{
  "n_layer": 10,
  "d_model": 896,
  "n_head": 7,
  "n_kv_head": 7,
  "head_dim": 64,
  "d_mlp": 3584,
  "vocab_size": 16384,
  "activation": "gelu",
  "norm": "layernorm",
  "norm_place": "pre",
  "norm_eps": 1e-05,
  "positions": "alibi",
  "qk_norm": false,
  "attn_scale": 0.125,
  "bias": "all",
  "tie_embeddings": true,
  "parallel_block": false,
  "init": "normal",
  "init_std_qkv": 0.0117,
  "init_std_o": 0.0,
  "init_std_up": 0.0117,
  "init_std_down": 0.0,
  "optimizer": "muon_variant",
  "lr": 0.0112,
  "lr_mult_down": 1.5,
  "beta1": 0.95,
  "lr_head": 0.00535,
  "grad_clip": 1.0,
  "warmup_steps": 200,
  "schedule": "wsd",
  "decay_fraction": 1.0,
  "decay_shape": "linear",
  "final_lr_fraction": 0.0,
  "batch_tokens": [65536, 131072],
  "seq_len": 512,
  "doc_mask": true,
  "train_tokens": 759700000,
  "steps": 7942,
  "dataset": "wikipedia_en"
}
MLP neurons of a small language model. Each row is named by its layer, matrix (up: input weights; down: output weights) and neuron, and shows model dimensions 144-271. Each number is 128 + 24 x the weight over its row's rms, rounded and kept within 0 to 255. Numbers have three digits each.
After each neuron's rows, "fires on" lists the tokens most often at its 100 highest values on Wikipedia text that the model never trained on.

L5.up2767:136112133114121107179101140123130132151107113115148111130101140131164158136085155107159113163079131130100158120132105140111143118125138118125150156123142108129155102158123127137145109117110116144129133126146145089167133080114114086106142117127116098121120122104117140179141146102140112162135156098101105162153127079083129094116116159077154153161132120123121141141111140101135194201126
L5.down2767:103118131124111115174179155072121141114105144098114130135139114118154125113148153116163124139133095154163111135108127137119153115104104164155130104111092109134117168164134119126118152140093106117158111161087142113142135128157127102146161123139144174119097101121151161082068121128131167119146144146123102100126149134117095156135143072091165110151093098128130114118148119153144144127143
fires on: " |", " (", " ", "\n", " in"

L5.up648:139138128107113153171133184140150132150143133128108097123110133131156101118103145144142120105081131110147151093179116170171080086148104159157153139132139137099128137154097114103122115097176063097149141154099144144115157139156163130155121112089190087145144109141201128151141138115175096147086135159124132115135136137197133077107085144142116130125109069149115109113099160107123129123161
L5.down648:123151106102115138158132135106145137150133099129123127081110176105110125139111049159150171163150139138165160138162154116149114102157115126113127163116115100180135153159108097135111121098173081072115113117127090121120103127156155121143114133108150150118121104131151138168128131133149158119137118113093150131117126137178150088100154127136129116121123157134053122116111110145170139130115
fires on: "19", "18", "20", "17", "arliament", "um"

L5.up2146:159123099141131120148114136130098123143154130124122155133101163120143165104105112121153139099135118084130109117152088070100112109071146105120136117147138139099131147137099075118151153139116144106154150138096114123141120085142175081127165118150116148113148172132101122138114139146090149133132110085121091160081165130113122064078074102120117131146063167102133119136098159127129169135113
L5.down2146:125149089118150127113099145110140133117138100125137098118154140094124143141133139084157137128093124149094143154099148133131149175126087091132157165128122179116132146128115125134149128110175132148133104161120104121087123144103099142106129085094136107153110085098145148141103121127137142092110138109096145144118176136168125116080105120153117118156126141079142153165157140121140170147129
fires on: " at", "On", " At", "At", " By"

L5.up2989:151094082142113142126143146055144116154166135139087113125116158143175128088131139142181127109103161140162152146128098103136126127183131093128105092106109156167127163116148113117096168122060135160153124130110144095177115104096134149131077139090118086109142139149126115126125124107108123147107136165107152131189127103152137125146136103148135098155169112120094125142095102143088134089113
L5.down2989:109109134105133155118158150119126128106105125138146143132106114096131134147116124147105147107178141090176146134129099151167139165151144130156140118150115126111116140121173103121122157124134138120165149174092110139117152122100093145119140118137126139109142131097149153132149180120091125139121103126104158116097161142102165109107141171131083140100122140136116127107098126170152129136127
fires on: " |", " to", " over", " be", " on"

L5.up2755:103123140149101133097152144100179099126114130102132095126154137124123150168098107124128118139143134114163135079125113114132124095157133101130169124111162165133188143134115151126136076120099113146137146131128149106111137099104122087112082118144090130117131131133135110144112134166085150158114167160110098144143140117100151141199088109143123135171127103113118124082150100125125101103096
L5.down2755:084086088115159133147115152133116123174150145083169160113139110074139115086130115140135124125066135150097152114164132118162113104140143094108148147139112095140119156125114132140112116162139110148136164150114117087131094132099111198175111105170114128120121153172100107162122141131090097120166090106144114120124106136065117166161155129111108146150126121109164165124136113128154145142155
fires on: " ", "0", ".", ","

L5.up3481:098147091149119127102148136087136148140079129104156102140127106113126117112088123146168085133142122137124133119164133149104108133113125093088135072130147162108124111154144140087137129119166135123075143156123136126127157137143150142178152074124137098158135128133136090102058082133146133122156128131132127104170087130175159110111130175141067141174138155141091120140116133105139103114114
L5.down3481:133132112163125143168153141114149163111151143076133121125139110140104124132140132149130121078163105103146126123147126087086141172157133117112129083145138156139126103140115176128141152150144124127131121126147115118119151124140172126105131153084153142109128116102152128087128135133125114133125124152090144147151141125128133103106121122159122123122186132141026156067134126150134136124143
fires on: " A", " B", " P", " S", " M"

L5.up2271:086121139108164133111107113148133164122144111151097105160132124134117139152120142156115128102096145131135145115142134142113180125128142162128124176125134098157110126144094127124120096137143082153126143157133112117144164118143079110099099102127118144156139123134121117155101161115139100153105174124134151141109106158179125111112113090135086142169107127125110171149099145109181113113149
L5.down2271:110160127141114182097070154101120119129103107162116137139132160121136126119090134178143131143113160116124114105118123163123176126103126164128147124070132102153121170114112153114100149129144143084121138129113091111130123131120107150081101130167133142166123088165120101104149124104127135130097127130148117134098089149078142145081137129130130127152097162122123119116130128107153092113074
fires on: " ", "19", "20", "–"

L5.up3237:134138102113103119165175102160131128080167136086142068143148130133132124091112147095142139147105127059164195107118103130084142094142128171124142108128128110157099120114105123118078124130107089085138107124146092139086154078119170145122154115133112116128148139118189141103145126151128113111115138145169125134136098098145120129133112144128127130100094161129101085139145112097141071150147
L5.down3237:130134155111125098150124168145150097111096102131157132114078110062112157114118108146144126136129121115142131115165133145107079131111125145116126134122100133123124140178110086149134098146128128124176138149117110116129103107124173167161148124134131110094146136094113152148140135116133121087099090126086171097125096092223125168170123120166134152160124131125086120118136136108147100144127
fires on: "19", " ", "20"

L5.up2806:111113082101124139148121104090100154138135116109132142114128150122143148117122142112143135176139104090137162128081150158158137089150135128097101161110138081147099144166163122110121120187157114096136179125120116110106116142115145088147137152157137129112153132111107160118144094179115118125133094124105101121168121107120118124191103138098120154117144136143114109137110150132144131168172
L5.down2806:133107148101148153153133112107117137158077080137116090140163122123119154087088135129095117114141122128126122134187163167109123141147140152119107124106099143166112150142157137109116148125146128122102181104148162107114169104088122144155161171133117119111136125146128159140144141100126106117109099154173176104137135130064108159156120141117160119092109101128129182173138130143162105140151
fires on: "19", " ", " (", ".", "18"

L5.up1942:144144161121115100080097136154114100136134140173154153145146115134130157097131057132141131126089128122113165128158102175103099099129119112087101112143119130116128104114151134108144146099153118128144093125137142118102120153105129099092136126120134114121138135145181146133165143144077167122136129150120143132105153118101159120108118141107122141110109144139116178155080106129114164080154
L5.down1942:137158139103140119085126094099090110117133110139139130141158130131147130123116099149136137140103152145104112127127121142136122105122128137128174144142147095107119130132118167112137107122109126130128108135129138135097105175115116115045123112090110135140130155153131138126128108148116090107127135121122124134155169117130147107154130112120146110106088110104137130130146106138106099160150
fires on: " ", ",", " and", "-"

L5.up656:147105142096155154141131134130137133094094116105098149118127153123097122137134126165155128156105151128177102137179101100098145111113164150155175084128119146125107186157158131123096150135133145145114126120144140143152136133152150105138088149145119144124093137163132137122128117108132130148163130115084127154161095120132141092128133116110194154166089123121101136115070118081142153122117
L5.down656:143105125100118072107161104099141136129117125146147136106148152136137094114094161116106139116121175103161124133156108123112069129103185121166154119120140114101145129150146139155114162166174146149124120085108165142130123160153124108126186161139089121180131147108153125163146138136109140151152124134141122136139125113131168128100121118155098135143076107135057157119093089096160126161107
fires on: " |", " of", " to", " "

L5.up2168:131142112098154133133102124126141114108127120123135119143106148126140161093097123121122119102134134119145138141143156137097112132132097137139104101150159088182155115093078137143113150120133120153115100128119140128156119162118141115118136128144135112105172166082115181111113180136074156132128145108153167154115122123165113121137155134135165145142093126125114187110132108118115139107148
L5.down2168:088128173190129132140112121156098121104124139120150106149132148150138162127127129140110129139153134126159075091106136128108131120097130122119126132124161120131149127122127138109140120134120128144092110141133119127125141152137142159133139139133123102117145126121128112102096132156096140127160165146121128103142131085172168117134170090122111136105075125108117137101138098123152095121109
fires on: " and", ",", " He", ";"

L5.up3350:092127110115161164129165120122125159150109150140078099158141124087134068113134117140151104156127138126148130110095128132056112102125136108084143085125138144125117137132149148154107107149128102143155109131121157109089131095162141100145114131168140131086168104142118142119129106127123165169153133136137126121137135097078124145210090166147147130121130128126110138157122121076084158166118
L5.down3350:159117128102117129156112145127161112093091109088077136118116133128129135115119128135137140136098078148099168142134102129089178133114109115097120105171086109147129157130176128120104122139109111135163123112137136136110125108153130139158145138134121137111146162172134118098133073144178102135105176166134093113137169150074130170135122137104107110161120156110142146167131140124140140172141
fires on: "\n", " |\n", " ", ".", " same"

L5.up2512:159109134135092097136106152131170143116135115082135142133103142132149091083119140150126101104114094125220084131169122118142122138115153157067099156144119109118097100088138136106143146139160095144128116147153125106099123162166170120126153141100125127149113096129130124122186113125186124125120089159159111119130114149147160118129134155128109121147125111137090102101098131121153146099159
L5.down2512:142154135101124078113098145140116080111159115120106129151117064103125188101153161134164147116075107150115121102095114102121099114141130128143094132175111117112138099165101111126100131152156086123131131168133191107099124116171117126105121145096113091139114123115133099135147152100128155124149138149129125117143087131112116142133155117099150153137108093080106072155129122062200134138125
fires on: " ", "19", "20", "–"

L5.up729:112079131144165143135136175093031070094117097121091152164127136115098101163133139108130115119100144124180078123106132077099126136132125130128102103124149130184119107127110132136115111124119107136133130135091133097114121126130152103132130147161135162096196129180128105154087167118113145163118119155174104109182111135128106109122144120142128157092134138142117131108088127147164122129121
L5.down729:131140158169178104139063115137153128129104113101133120150124110109143151146104156103117120065150096131175127166121126106135174168125151102118146111141139096166110138115129152075148124163145181173124150147153133119124136115144182130126094144119175123142150199161172138111145063187162144123178152140163106114130095096225171146109124088123157134129101137105106107158103135123116103113163
fires on: ".", "-", " "

L5.up709:099100139169110147150144113095099153095146095124110169093130120098177121140125150145088142084128094115143107129134124176139075119141144121164121150130150135124083119138133116125069136165177147135161143144127128132147177119112128110128146127082149102108165111152151160147115145110130087189115072123157129163145116135139115135149097166119128140126120137141113138127157146107136184109109
L5.down709:126172104131119155118179087111129131151142134141169137133136112082129128124145120154093142122128145166124136140105118108116139126133118105132114117171126122150089157158106139117113141158116162089136165126149131152135142116135185127161145102149141120131132087127138138135153156090104150104096055106155122099136076100098147188146127107120152168149133140176078091095119143113118157130149
fires on: "19", "20", "18", "a"

L5.up3083:142154102162108174099154109109079151115109125132131133144167158169161151138119112138151130143154139101133094161129115084126092093134120057125140117091113134114135096145123075124183104150136159103141158147133114099138148146143091136099133135129123121124143127161140118129122186099086127111158132160132134123113156127132141103098116140088130091134121133105129131134132132137139105125113
L5.down3083:083120112125123123145161112101114128163154117165132120144126150102144154150153158093157097118142135130111097137110123115159112109124133137125164089088164105099094076124100133122144137103129135138115142108147128144125129159135101140072131123089103144144157125161149156108154144112060134133151168131117130138155124137130117121109134121112100144132102103116127131164119130108166088135128
fires on: " at", " At", "At", " Count", " cur"

L5.up2946:154132084135138088128074147137045144125172083144154125133119086117114101128106108135131080105120128141143129140117130113175158111118136124126120101131152160109142134105155129150101116153133149105131110150110144099145085097126117140139086144114164131144193133171157093099126132070129094118123176142139099132114109129153152141105130116142130128077132147131092153097146152118108131114121
L5.down2946:102120096094151139106113090100071130121127124074158165129126092072131111132127136137137117136155156142110140116136133102056157126098135067121119130150110145125160144100137143150138085144153207173142123143060181055171127146117135157139133135117111129131172149125079118137138099097130136148098101114132114129105092137153160137146136128116146148110139092127126121157138109109096123146118
fires on: " ", "20", "an", "bl", "n"

L5.up381:149140089094079167121130122161088154086085133161115116132120095163103135130054161134134135109111114131101122142156106167160113144166142086125118112155129109085130135142123122064105133088099107125149112117114122159114124076115127117180111112124159100135109198131123177131131103129122097142124126124135136129107142120122113138125117100122045158138161107120077118157160122157109114088090
L5.down381:091185153152101096111110128088152160135116155129133102132091117126096150122154115163074157094160131141142155116168173114112112125143103123123101083124110115124121148140145142142112112126135127142124106098131094112125131125143118151140134148138134179080127126092121117108138106140144126098119118088100121138137154108186130150129125154122158160106131115174037132140083122101099105122167
fires on: " A", "B", " B", " a", "A", " for"

L5.up2906:142141106167152123138117132120134118117111100208091102104156132125151158132119088131133126111149116121158156134102140122139150143128157141085104099154149120125146121112133111150170114143104117159128133187157098113121139144081121101133141152140116095102148116139159076106096104107144144159122117125102116161124118116118154078097145136125167163052146161123126160136139140131168142154098
L5.down2906:131128142140150106110128163170133128115124117099193083093147157106156126122169142082138090126117089145112147120142154149138130127096104077101100125118131142124120154117137126112151152139143112131124116160159140122089154110138096115110139142148125136119125158123120127113142158124127118132086149137142117110089081148217143119118130083112143122109138094136146129149137140188171098128121
fires on: "19", " ", "20"

L5.up2470:157127148137148102199125166147054145115138103105138144120121140143183098149177109102143115118153084106124144140154101135123120155112154137098138142103165179120145153156113125110111159124108090168142120117170086109102094134147137163096094142143102114133118123135173114092130137122142081080137117143142125152108124135136124137154154148104119093099095124115120127087104155129127116111154
L5.down2470:122153127128098126125135156126133158148089112129095152097111145123193140137106115135136117157167145143132158138139126161127132183144132121091120137112100120088082116129143161133171112148104134139113144130150144100157119148102127135088129083107117100120120122109119144153156139156147135123136163112132136123122112125091116121152130171144127126150180100092092123092104141100130126115113
fires on: "20", "19", " "